Part of a small language model's weights: MLP 2048 tanh GELU, 530M tokens.
MLP neurons of a small language model. Each row is named by its layer, matrix (up: input weights) and neuron, and shows model dimensions 128-223. Each number is 500 + 40 x the weight over its row's rms, rounded and kept within 0 to 999. Numbers have three digits each.
Before each neuron's rows, "fires in" lists the words (lower case) most often at its 100 highest values on Wikipedia text that the model never trained on.

fires in: "an"
L10.up1453:576462498535486519532553581468476406514551445512447473481427482553442478506514477534463533497558513520490458503545507524507502520488455506499560447503470484548490502519520540545502527597413495502537482446470553499500477509468496560520555436509531450424488522479503477439527496477459538503

fires in: "be", "as", "is", "been", "being", "became"
L10.up740:528461456578446452454425535499508475513440494508500489466497503514508481528539529577519440512443491484454498519486463511470428511504508560502512509458541485543434529500483475456445534472415512457532463482480501468554509534514476483493501490527547508496484490534560520415525494508439502480

fires in: "an", "as"
L10.up453:572536488517432462510432447460587513466520531458487498447470559479557536482534533566538515451437459570469477452415514497504592420442472525514497456480565380505478489482452464532505515512467628563511477475475520494513526532476420487533535518574508397543516515470545436435505472517540387472

fires in: "by", "and", "opponents", "through"
L5.up578:537579502566519463480496496504563509490478535471536551562452537462494487539465565525495515426447539491543519495575515474532509497520461482419474539472546522524525450484547488594433466549524511566496579509485470523491492520545446481452503461501461380560438466519526435539500461512451514526

fires in: "on"
L10.up1165:512521398508480484530534504495477538447498553466486403591514550524475545528536536551550525551540492482519475500520464485405538450574569483432585518560518504512481400463497541458425441473459521483543482467531508448493513476596541523476437558526475464522429509543490502506502545502527510524

fires in: "been", "was", "with", "is", "be"
L10.up366:508437441485480516447515493448525540558437520511440478520479525510508511451549513536521520457554494530553511531428511467564495501437548483559593448490488487502500533441528429525472585435463539521538562522526526487520532523524442520438513504488490512485545514552496474515542553482475481502

fires in: "to", "on", "than"
L5.up1317:432481505483460469424535515553418504484509549460532564505457511480461509525523505501538484511532462513548502489479495558503506579459487473483492514469491485555514501541475519475506518442453450532506502551470484461519438523489501489533596500471522521471472539388567465404482573534483497479

fires in: "his", "their", "s", "her", "whose"
L10.up1498:545585476502509513488523493472531495482572494486443465418507556502463543547506582459477407488514592507493571521493510537497565518573478528486511424523547543465552474574480584501512514454533470557531523539543487530443506476540530477438538391532564460528493540466469575510510555592561473470

fires in: "was", "from", "with", "him"
L10.up49:522467468517419569523485456423506535473470444549490496458553456481503473525473492531481489505424543481540478542555517548528489526488529449575499512538482497452475518506483529592513540535477533532500463478448462433450410511510550430567478481554463488573497530494448523492522526489465539470